python train.py --n_layer=8 --d_model=512 --n_head=8 --n_kv_head=8 --head_dim=64 --d_mlp=1536 --vocab_size=32768 --activation="swiglu" --norm="rmsnorm" --norm_place="pre" --norm_eps=1e-05 --positions="rope" --rope_base=34900.0 --rope_fraction=1.0 --qk_norm=false --attn_scale=0.125 --bias="none" --tie_embeddings=false --parallel_block=false --extras=["capped logits"] --init="normal" --init_std_qkv=0.0242 --init_std_o=0.00604 --init_std_up=0.0242 --init_std_down=0.00349 --optimizer="muon_variant" --lr=0.0107 --lr_mult_qkv=0.4 --beta1=0.95 --lr_head=0.00705 --grad_clip=1.0 --warmup_steps=200 --schedule="wsd" --decay_fraction=0.847 --decay_shape="linear" --final_lr_fraction=0.0 --batch_tokens=[65536, 131072] --seq_len=1024 --doc_mask=true --train_tokens=954400000 --steps=10195 --dataset="wikipedia_en"
MLP neurons of a small language model. Each row is named by its layer, matrix (gate and up: input weights; down: output weights) and neuron, and shows model dimensions 341-511. Each number is 500 + 25 x the weight over its row's rms, rounded and kept within 0 to 999. Numbers have three digits each. A neuron's up and down rows have the sign that makes its largest values positive.
A block is one neuron, or neurons of one layer that tend to fire together. After each block is what it responds to, as a language model described it from the Wikipedia text at the highest values.

L4.gate899:477477548527502513531494485491501471457496479476512467531514490518510498514514491528497498493517494530517483515478475492452491533469510473457495474503513498520491491530505522468517481492484488552513468492474495488482512514514494486461523532510465512466482539479490496485516477513516529530486504515468513506486483492468474507486473496480514522498482476544485533506493475479488508478508458491457499527482510489483489493523549471481519439497500463499479503490490487554568512479474480427545508482538547471489486498507
L4.up899:492506479504513498514516506497543526483507498519503521491523516529465532464501470542504463510536483533500525456484532517456541512523503525515481491508490529492484503520517523472481536464503530516505507495527519515494472507517491518512466483475506504500504516478500498463490494484520549506529504511509502488486506485508501505477532520499492517514502466548515498502482482506536476490498487498474519549507527542511499477488492509498549455498473444538493472543497455478510511505467458509476569502458486515523493481516
L4.down899:501502504486515476523487510498502504497510504503536513465532493515478481480516505543498443481514505507519535533507539525475484510514528514536515459515478543504518483537523481472443541490502521519533458527455510495497516554505487498500468491496516513496441502494479505536514475521523543478520518505489530457528472471547574492470497495497442475522522494490505519466486502505516525460503501532528486526490488484504492459473481483504528512507523471476508514516475494471471572499467516490454549494535519499514532488510
L4.gate959:553489468472490517512470520473456509469512496473467487519522516533493484513515476517510498490461506479500493484456482506507452484462502445455505511490433504484535471487502554469546492463501501497485494492476504525539492470513477514533465533494528494501498511532503491484511499494551485546539466477498502468504477484468475537487512454525515533511474510522521528496540471492491497541482512467536536484519495496510466535527483493518468461489499530527452525477563499456503481489484521507532488543500529500534504498533
L4.up959:518544512442499501474503510465454493474502475445442482542538525513466492487473478531453496495508491547508493538459484490505504488490521515508522503475448499502481515492566503504501578504515514535484486501502519485517474488488515456505500517496533506555489482521519542466485469530511530523529497489486545508498484524524459540461534488492535490509502480525484523485522465491512506489501492508543532512501493501501472481480476448509475483499457463479512452523479491539509472499455519500503509471522491510505493520480
L4.down959:542470523474469531530492550512464528523502482513499512501513510497488457516494445506492430527479521517542538494455481492463492482503515502487459528484471544501509571512513500505504510441525503500481486443482524516539442518500477474545503532482490515493475519508475509478484517492507524536527478503520489495542461505460504486490507462489500503516467484550516513520552466497511542493472501524562505460490494498549500468488499483488475499494510524500435511503494511511505545504466502470521469507472529523490513498530
L4.gate1208:509520476522521493471458526502469480554475492535491447535516513520479460487537474549527494511483485529491456488508463549503550510474504496517495484513488483487501497543430485467488515547491500474487511499508498466508512435515461506461515490497511485509476506501520491446548495509506484515498478499495538500509488491507483502501532510503475513535497512507510461447525519493482499477516504507475493469526460541464486508523522504518534472456502498497533519543511518469532509458518515497491489496487472452495497529489
L4.up1208:463494502480498476469520473482501530534508511496408507488504499501488471541496497486512520501451471532497502471514527517506495545494466465473474486536497510494508475494472517516522479515498502480453499487493486524513452510525495500523474505475489502470547546491507504506494494471524535502546502509509550436504492486498457500517523506529517502506456507538475509487526503519490527516556474474510546501519500453531510538484421454526488455454508550504476521506486488487501518485505464531503521491485451504503494498500
L4.down1208:476515548462493494516507490502508469507496522510510484567504485522514422475496492532545502486461486481515487428544493497487493490481509481511460489493479503526506505503506484470523515492510479531478466499461492499485481484525497500505480482487491525478498502511506493487525513466509525479481520483466485492508487469507485500498509491496457515519476487539499517478522506526495543508524543479568521507462520524518461487515553507520470466521498476523509479494528457536495508478487519541513543491473508496472506516518
L4.gate1286:487520451479537457514488549494497501538498509487511494494509506507515444532478560508505527539491489507461515526467512488502498516526509493440471495494459493517471488492515534562496532467569515481511490494538481470504463461489530510541532462498519522536516486501473569444522457472510553533525495499460513492455560483528438488525515501515479489486483510518524515468522459487489532524489499525473539476470561509489472490525479503511485473504481485536509489528525483497487531505493536520550465504522495533463483498440
L4.up1286:483514469473497503520515493544508469499505474481550465501499470457506496458484513497543465519502481509481486464544488555501509471497521526522501485449487458491510491460514479455533512515511490502507524498545535491521504472505482492477520507530506488475484534495480501503494508539484502477462476471495501483526530480504482521519466497526487534509504486498521497515493498498539539482496510519514482481467529468477531461508501454523507479501496505495518539504521475504504537497492501488519526513456488458501456524454
L4.down1286:501499472514551487502519489515556453554491447485549486488523535491495462484473541530537505520525474482517525513476514493492508494464477510488475484456547516492514491483501415550495506489496465512520550525455536516514501527493507440496441494512533504488455510469497507488520463519504527505494493520481558504530526489519496498506481511548507486515451546508533428512509494544549516503465490477524523448494544497488497502522484473525461497474457497539513521473498476507482494497482547534529490478533493511486485554467
Middle pieces of long words split into several tokens, following a prefix piece and preceding a suffix, e.g. rel-aps-ed, scr-ut-iny, rep-oss-essed.

L3.gate671:506475530511525510534511498491510509512529444515471493478531463517488476520457507475506518552488498481534500489442464472495491483557498507515526499524538502497520509508501534460513476457501517514517473468488510533523525477463486525503486570476524480503470474526480522514508531515529518473492526485487473503539519495519492470541483527486514459486439410498506507464501485536506507488528517506519481475518502481517504531505479487529485479495501510482495512494520525482506518507532442522490499498473507490523486517502
L3.up671:481498514501530522518540491512498477498502482523495506494533493517500511479539485498518483523508466474487522545484462463495490530494511506493514508486494481481514545497517475476531495506480534527568503504491521510490502495502508458489501475456543480467496476520464497495505498478488503498487510486490498516496503489485483500521480497479489493494498485508530468469535514483510515463499480508491448462499506457544526506503496510499518480489510482539480489474505515474478512533482478488534452543500477478519498512468
L3.down671:467504549513476476500528532519489550481530458514507503500486504453504504525490506526515530503506502469507506513490463527528522529494522536501499471503522556479529505488495481510474510487487483509528531457483525520510516517528501510465511506481519481494433522498447521508495496503517458505493541503452440521500497517499511459488473492515522455510485499509481547528486520528514466504484495483545505480480524482521464510536504544488483484466526526525480533492462508497464487491491456464482525501514465538492507474495
Words right before a span or quantity, mostly of time in career biographies: "spent", "for", "over", "about", "served", as in "remained for about four years".

L3.gate1347:466500478533504519527484517500485509494549498508515484522507491517508528488502480502543490479472522519473511432466500557481483493519486526472433493536524474510562502495511462492482540483553464505460509510505472530469556492504509511484506513484497536469498514508522505508475469528535520497541520486501508484490490469506517506494571463460450481475512488505510465510506462466475524493451518501522539476531456508498483500484536418468462455515521473530487502507533477479507534483513513508490534479483480526495515481511
L3.up1347:462517470503517502503494552488527531497485466525520454511516495496499484509468496518457472465544497500526506509526480468483467505432476462498486492502444468511504480513507493507450484457504498531491504515516483511476508491496509526535476506476522463485483469499491543503456525499536533532484492524504498464454491506522499484488534496418549488496499480500510526513500466480519533502501480528487532500518453491530498515474499519523458480537484476497527508557547479480548531500543478526515546467524559499479509511488
L3.down1347:469537452495489491501510500489504517532496486527501516504514491535467465486465522505485469452498535551474502461533508469501512475497503496492459510500474462536499494512511512511452544434509492489499484489507506498526468535453500514577475505488544480497518542482458522490520480498564494526467509510491518448501499541510518473460534529490530480519510500492546515524495503493495477466458478533525493495523457497528539499469507492505443455465472511539513498512519514490522554510507515501545470471483481534476484509495
Word-internal pieces in the middle of long, split words, before the ending arrives, such as os in repositories, lig in obligations, gl in conglomerate.

L5.gate309:498535456500496532522501483514522470504514475477507550511523493499492474491501532561492475471419512521500503431511509505455490498549490510490504496494522491476526506516521530560509490498499516515530494452480501503515477497524488498506464469506507486473503515436499516479486402504547521502491492509496519486510470521521478543477477468490502484514499521527493504514521494517484547484494518548511541506497489535517485494515482516532477488450513516508527506493491484504499500499523531515497473509492534568521484461531
L5.up309:554497544510472532555480477557466479489508463489478515525536522471504457504514496467502513477504513469498526515473496533533505452519492516422495489516513498485509504477514554513544469518500518500506517500513483500511484485538491500547510523521483538469485521507502479473487474476514480532477512477516502486490525506497477524512503530481530475511518545525496500468529506529523532531502476510477500484477476515545459482507462504525512530457514523517479504470533502526499475505528522496513515486484551551479496480522
L5.down309:530521533477449501493489481519473526520486487498504510472475522458498528531513501460489529492493525494459475525488515485516498482505497506542531502487496474482474496489490499467494529515480507474473538510489540455473532546512519490495526530520511470511509526482507487507504479505484502514513520516522511492504541492497535495517503475511510480516493472493521494515444520513504483515510481508505449497522525492479464513479492486464543554518494529500461501528442493505506479487532497500475486538487522460517538475477
L5.gate751:479498515506525460524487506481473480487471493541471493470474496472488509505503493499487554494463479520492482504490496503475452512509464482396532469534528466494462485517534470505506477462526478521473526505499484511526502519499460510501462486470508507509476500493514489500510510497480469498523506456503527515500488512492556478543531487501557505468498525526444502515489526534531509510443515535520504494508544472471466505560524527482494515517489507546506482500506498480516520492484479525500474516499495463547480556505
L5.up751:513486479490468481507479504500497516506518455471463498525493485495504486477520511465474511490499481486505476497489436497533476537514512520520496489503465489529552488461507482467496502478508494526498545503500508488495517518484503489497476493533542467449518464515478454511521492516457505548519516494481531505525514462506506472533494519504534489525503490468453532501454450520536502477490501503448500523507546495490459513524506521518472523478554506498491552509488476467483492513518486527526522561495508509486461510516
L5.down751:484513493552501498473518528533483437505483465499497519517489519456508506468500477499513446528521516551495521468490534494506455508482480470481540501493519508537479495481509541501529516514496483494521509499488484512467522499495493514497476460483469553478455429512486477470503473470497489507484474514471485506508484491486507511531440509463483519522509488465493491498442496525507506497529487497466512488520492498548473504492482508548524524443524480513475511473473518540499500483508550507516472493524495514490537479473
L5.gate1483:539500525532543463479499502516524489498530505544514483497516498504510450520473496480508477534483501501526498481501495484501488527508477509459462436518508549506515515521545464457512523502516466461510505541505503449491480517484498491491531522537529521521501489477487461499510482473516503516498551530497491481544499540495515485511477476482529459516489465506494498502499461518507494519449544495501509489496513491525552496527484493565510480508540488537497559497492546525481483445507483501525461527533502489515535506494
L5.up1483:488466514503450498469449504496496482493498490467503472507492536521468482506490509492504487485494470476487470551470507498494530476484485502542494483503474527490504491522515513495489507498542479512485494521524555488464509505458499512499530511500538500502510521442515513506495487502508506497446484509518507490514514473471515463477509521458491497516481490469489532482515445532467508517504528526520501475510520535503505520498546487525503514483498494493473497497491498478497568485501510518497494506508509494518495541496
L5.down1483:501466549516484532532557528514498496519524518487521441531486486520530490523473489517504535476494499486512540492506486530516531502545505497485518477513470451506477480513486476465521493504529490515537473521491520552522487554499508507522502528508566531488512520553516478544502493487477536508522492510538509528528492498483478521535445510482507526494511501537468549494512488494497513475488536523497477487510494483475503536432530516474512491477485489525500497551521520525499517477509511530536505478493544540523488496499
L5.gate1513:511492497519508466487477497522510555493493475492425529498497524534494484495493522503465529486459508482515500466482493508485501503505479506460478503507482467513454515484526499516521488497529513529477492456510551528485465478517470464521511496480503525494513490464511541454512478485500501523498490514492484429438476497502533454515500512485531499508525523516472541503539442532506506544461541505499468448470523538514493543532506492516461490509510493512468494474511518521480505508513496499499505529496513500516499463499
L5.up1513:501479503524469486474481531463532494490482508497497536482484516484483541492483521505480464516514463524507542486486476498468516489504487522485544490512458477494465467507473469498535548529551477454456509494496509516515481487499520495566480529476504487475544548525490500490529528489476520450482524502472448487461517521483542498514479505458480490511511516480497516523477486494507475513490546528499486496467517533460524530493533482501515466510497508485471450502476494517530537519499502466475515515484491486485526486502
L5.down1513:512515463548529522513476532500519504515488532489504540502488519445500472504508472523506486459519484513516498451488453532499541502487519464509512484506487509499495494495453500492491494507568492510494512483484466511529471518528520488488532544540506547471512476511535473506492495497512507495525487531501544527475475460473522448505504507444545487532526503504510493503513497510505542526526507531488474500447478469520502488519497469512521496442526487523503484531527465536509534496526476484534463409545520492490479523500
Fires on the middle piece of a multi-token word, mostly a verb stem after to/and that still needs a suffix, like toler(ating), intimid(ate), safegu(ard).

L5.gate345:494493517507502486541470500563468503509541495499441486519425472498498499501503478520509516512526511533516504506531491478470519450476477507491517498510486479526478465467488533514524533462513479469498479507475516518463525468507458531482535536476484488481504469495432528486532483492533481468451535500471524461484481500515479497544541524498510526478458480499478509499527475476487502491526491508502450482521503489522473518560501524557539512468476582505462462494462493473466503474460471540509494499520535476496511484508
L5.up345:520465486461478477538504507492445459509497479476436535498495490522529506486493503510503557533531439499474521516493486451523487471507494472504540501486473477497500513511470545505525519517504496513523481513485506487533456491450491488490518506497496470488495498483448548465538471500535517498478454476494503463463478498529542497506506511485498494499503470480498513497510510538492496493535492531503455491532514512549519483557493489514504528478494515515496490479490491523520490527478473529541484505526488540505514460488
L5.down345:493443486503523505496553508535459541480540501476489510522502464499514452501455504489485472536512524533490468534532520521447533535466503492506500525514501561526502507548514500548476498508490505485511495482465539509479469483457482495457473532494526461500506536517435523500517480488499474510522525522541478480492487492513480525484478521510498501508508504518513476476535505525469501466467529512515515503528479533513505534523529543478455497499530510471540487513509533498485502466470491504486503513502520528500529488468
L5.gate1015:555496487492498532505519492492490484483519514481449524484491498506508499474510470507491509472490448486492450515441490467507472533546526486471502515514476510516487533490531479490476497489495472492523456437476512523462551471493504510537477516490484497550487465498462504515532469520524431491502478489524476507474471488498468536520473493526465476519471477483512474483486460520478447502496523482523477484480494529476517504509491479523480510509509541519475484496493510507495451514471474516509511529461473525456505486474
L5.up1015:549470500498513499483494524471497504485540492484451498482484495497555558509491471507487505501486452516493435525501497490488513520509493516493533499521494469526511511471481509487548522506513456506490492470531531475475522482485498537507495514487474539502508504539502576501563488464495483501488488458490500474474498517545530514546471460497486540511529495433488487525533468517512483473462513461486487516501483517510545466471492511509513487507497505489502486486522491499497446462428460551508513520466473506492468475535
L5.down1015:500533535476512479501517520503476474476510464475480507461510496494507522480503495512535504520527520457528489522464501471478464513500509512502511519503452475514525456509489506509499519475495485484508516539461542479461542479514509500505469518512446516505463484538461526472472504503533475498509507529493532476466513505532485475536496484497470494493551467478500474511491509513529472507456490492543516534479547480538479497498490486477541530530495499509524491492488485488513497515484470525522489499510472516448510537481
L5.gate1079:479476520497539498476471532486495498508541526485482502516452496504458517473484521516492497508532453496472503531504465460483515536509501492539536523530477513515502462498498520466556508483513504520524437479529495471480521519517507525528522503476491518491533471543468558525510486488531517535485501483542484500482522503525467511517481486497481507504454492496510503463496530478520546477471511471523498525479534495517528534487488541481492522511536537488501499521476507491481507507500458549471524507499507494484507516559
L5.up1079:500537478516486486508549541467519523492498509495472499470477507511472466497500495525494425500481470492524501493487515480465544533520470514497508490535522468509530521482455526508567554451454494494493480464544491508540524488505515475495495536468477530512520484481536520500485510544512517483544502474571507500518457483517492511486524478506512513490462496481503483485456525509497461500432500467518509538449500471550501522516504490500537473534490472496500529528480468505448512521483510482472480460490519496490516458525
L5.down1079:531493506513473495504495499531513521525499526483476511505490531504509510460509524491473577493498497459511477527471485493519518496441535484509506503488528522488470521506497498533501480453537479516529486500520523480477466540517492552529498542472447483509501495539460493493522486505496481513513501511521501464475522512484511477524488490489491485465533508537513543479491500525508511503485555495484559471511533485497460507467498508530491488514525527515505494485520521477484475463466462564484529477478453483501470510532
L5.gate1378:522532501483497507499502515515485525446441507510494530549472478498512469502495473530505502507490480529454505501493521488519473462512498531508541451481486486507493514491535530493451520460523502509559467514507497466478518528486502503494528491486467453495482497489464480475540480478528519560506533503512478490545474490544499517535486484494482509486507493490496438489474462483486545510477472447557504511526545516526511523544495548514511520474540508503470474500562531511513486514476501479502504520503498496504557511493
L5.up1378:494518519478516470539510511498478495517563457458448480469485520543482473467506485507487547524491508492539498526508459510538562486526497474455504511506524480484520537471474489527475520525516491482495461546474508504484474458497540479504505479509510478480456568534501499482519516510519505491488522495515515490496465498534468516522491517504532501550479494509514485460517463520452489501479491467549543510470505490511526528500530485475535492519499525461462537516498522400526470498487490531507475458509522516467498502502
L5.down1378:444527515426502521529475533481498524491498562457483498465462429481511513520481491506499528541518527487513525528504516498468509527480506488470524499537507465494484528518519494469493525461514513488497510492510490501548441494481513492568487500476540502487483535538509509474485520512456505509492492465497523517522455481521476503514515501497532548507495477471486497513497528489493521503506457480501471483496512494519515511468534490434556479496511489500540447514477486494478521505506479488509501488543514499538499495485
Words inside a phrase about how long something lasted, usually just before the number or period, e.g. for over, for about, only.

L4.gate347:521539529516546521469542521488482490485513480524460543514506514531520509518501505514523524446521509506509493503467466467461506477539479510498500488512442554517528463517493493470515519523514512492498486464510505477510491508526523504466473514514536531496501528498474524473495454471472516496508532442517479484520477503536516492473474548524443493480494482523457475528518506511496489455467484499514503517517481483499492488488507523482528497490476487479478495484547515471509514482521493482478444515472515480490474505483
L4.up347:542474499514495514489524510533507510488497467509472557490529498526479478509530547519529517495483460556517489480515472514492521530485518485472479446483470484494486479513550488437471480535462483475496528495464523517565502506450495558511542473487475513497507458470485524483513501536517491520520484494481494460458497490499455490552521451533507502485523463488476468469483466483484500516518509514536479482485488531507509525563523490526524469533468511495494513477462526488520493511450494480525487518522491519527500488505
L4.down347:483513497515498457521536516490475500536506477497504525505471476471466482469489493509488436507447514509470516525474499478493505479538490494542465461476526497512486506526508505478516499507526475522531468459488473513508499486510459514516492498501517459486473488512497514535488486500465472500521488504505502469512519519560510520483516504547487515515513473477496508474458533466473515538506505501468517461492507511510541521499482514516471472518527535494521490482530498489502523493485485442508503444496499517506462511474
L4.gate357:499499508471445501477490538523453482488486491518456527484435519502520503500539495501532551494472502491523473484510496464482518498508519502487505480517496529470479508497505510474506497481488527493510453518491468438566488563549484519488544513507464517509492494480505510499513493490495499496497491476497502504478477510501492515544495471489512499508459487496482491534535508535472544513501519497497478506491499532529516531534525510551479489473487512530510566484477492454476507501447517503460559483485534461467506509483
L4.up357:498506508479465510525482515503495473500540485533500483529505464470489505469461511501514483489495493517506535515513492516474477511539528518495528527542520516474474497532542480493517544464494496525556552494480548492503507506467468461520485523493471470490535505501544558495497511469491558517507485490471488501534516479482466484502536483514486485510484494472523503505516481499518475526515517512542481528526522518494454478527521547495512500516506532510482497502495489501462528489501491483515467476468497487525471497502
L4.down357:502449493508481484499542490477484517487507473505510484451471531500518462538526517452541499498500509496555475495469454524528468532473510511450462498493495520481521506462476494476472529471488519489479494501526501505554512507526458515488560509469516527523450472476498519483491542519476536513480478476535502477472490502486457493488482477462506522452492484481501531460541465525482520462542564473514501480529508485467555509509512494523447531483481503480518484452499526475512493491495439487486533507506483497531506525472
L4.gate878:514529486488527492470519534491499515533488457509471526489486502485528530547493462487485512570483465469490481511492460499507472488535509537512490528512511504488519489534490509477511515493528491518506487510487498475498491515515488482516481488503469550504509506521511478520555451490492507495546471466544521491520494494531522515485504506470490459458467485488511527492524492457505482476491499501528530491523506468502528498491538502467483521431485489497464538489503455446524534516472511545528492515522465514465471509527
L4.up878:537515555516520508473462514477450502468474522458508501477571539457467477508519436470490507521499485475503519495501541458507499523526487526514475517500508485495495475500494516480495536477482501499506487489523416475539506518546501535490501536465512488528511505517505493555531540476504502561491523488499505483481523498496501519462511443501528501484513501494516500501480520517469486543495549495470502501546555534495496517495500591510497516545470506512505495477525468487556491515497480543505496476499544507505503513509
L4.down878:497482500484501466473529514497481492502572499493496552468482513497489524514521517493517453529519494522486513523438505484487493535490566492526486480516475515477505529490535514538543529517507478471503481487506491499511480497489526527526552512499499484507462541511491502474516467513502469486487479464478532533513433486517511471480497467516477489499504512466465507470452474517469503471510473500514465491481511505519535507503517497538472469483487497507540495484493493519487508471502480505451515491463496525491438463521
L4.gate1045:497492534530491480472525525482541492496480516528465498468478521505527516530489498522503465523500467492490503507550489458486502498535545488526503528491503532480498465501475475513519528503481509493533464478503505468472478491508498503531474487502497476540493490552485554481550530513477480501508487471505529441462507493523468468474417501508486524463517477514518530478520487507494548504489509492498522462503490484516543460513554530510498483472477513541529492506457476491494492541505482506524451509539463485491503469526
L4.up1045:503486461513475504470484478492463509490555502527467519490491483507478514497496513562486481484494496487496499497496489436510522496541481476510491522515495513488506465495480489491492445497510497470556441491475476512551494480457482492491481504491509480493445554499480506486512511480520503501471530462490477497473497469500501535491463517523531487527534516496515514483555496516518527502496502469474505473491501502476491534480520495542515511453525518479474518464503509507465522555538487519509499484506530513478504471498
L4.down1045:522488485544481499513528537459483535532576528497451536496478500495464510473503504471492460518494458484494519516446460448492521558516498512528483510540488527500523476496445503519476481524462491486495488531498476492443475471543490499480472515476512510477464513547460487485530534545485458491463484474467539529478461467529486520560486477522451492479479499555546526546468510512500486493513517500500503504450452506538518484468535513469532506531532497489525455504531525457478465503462505519521503509479497480466532481478
Words just before a coming duration, number or date, e.g. for or about in "remained for about four years", next, than, following, and month names after a day number.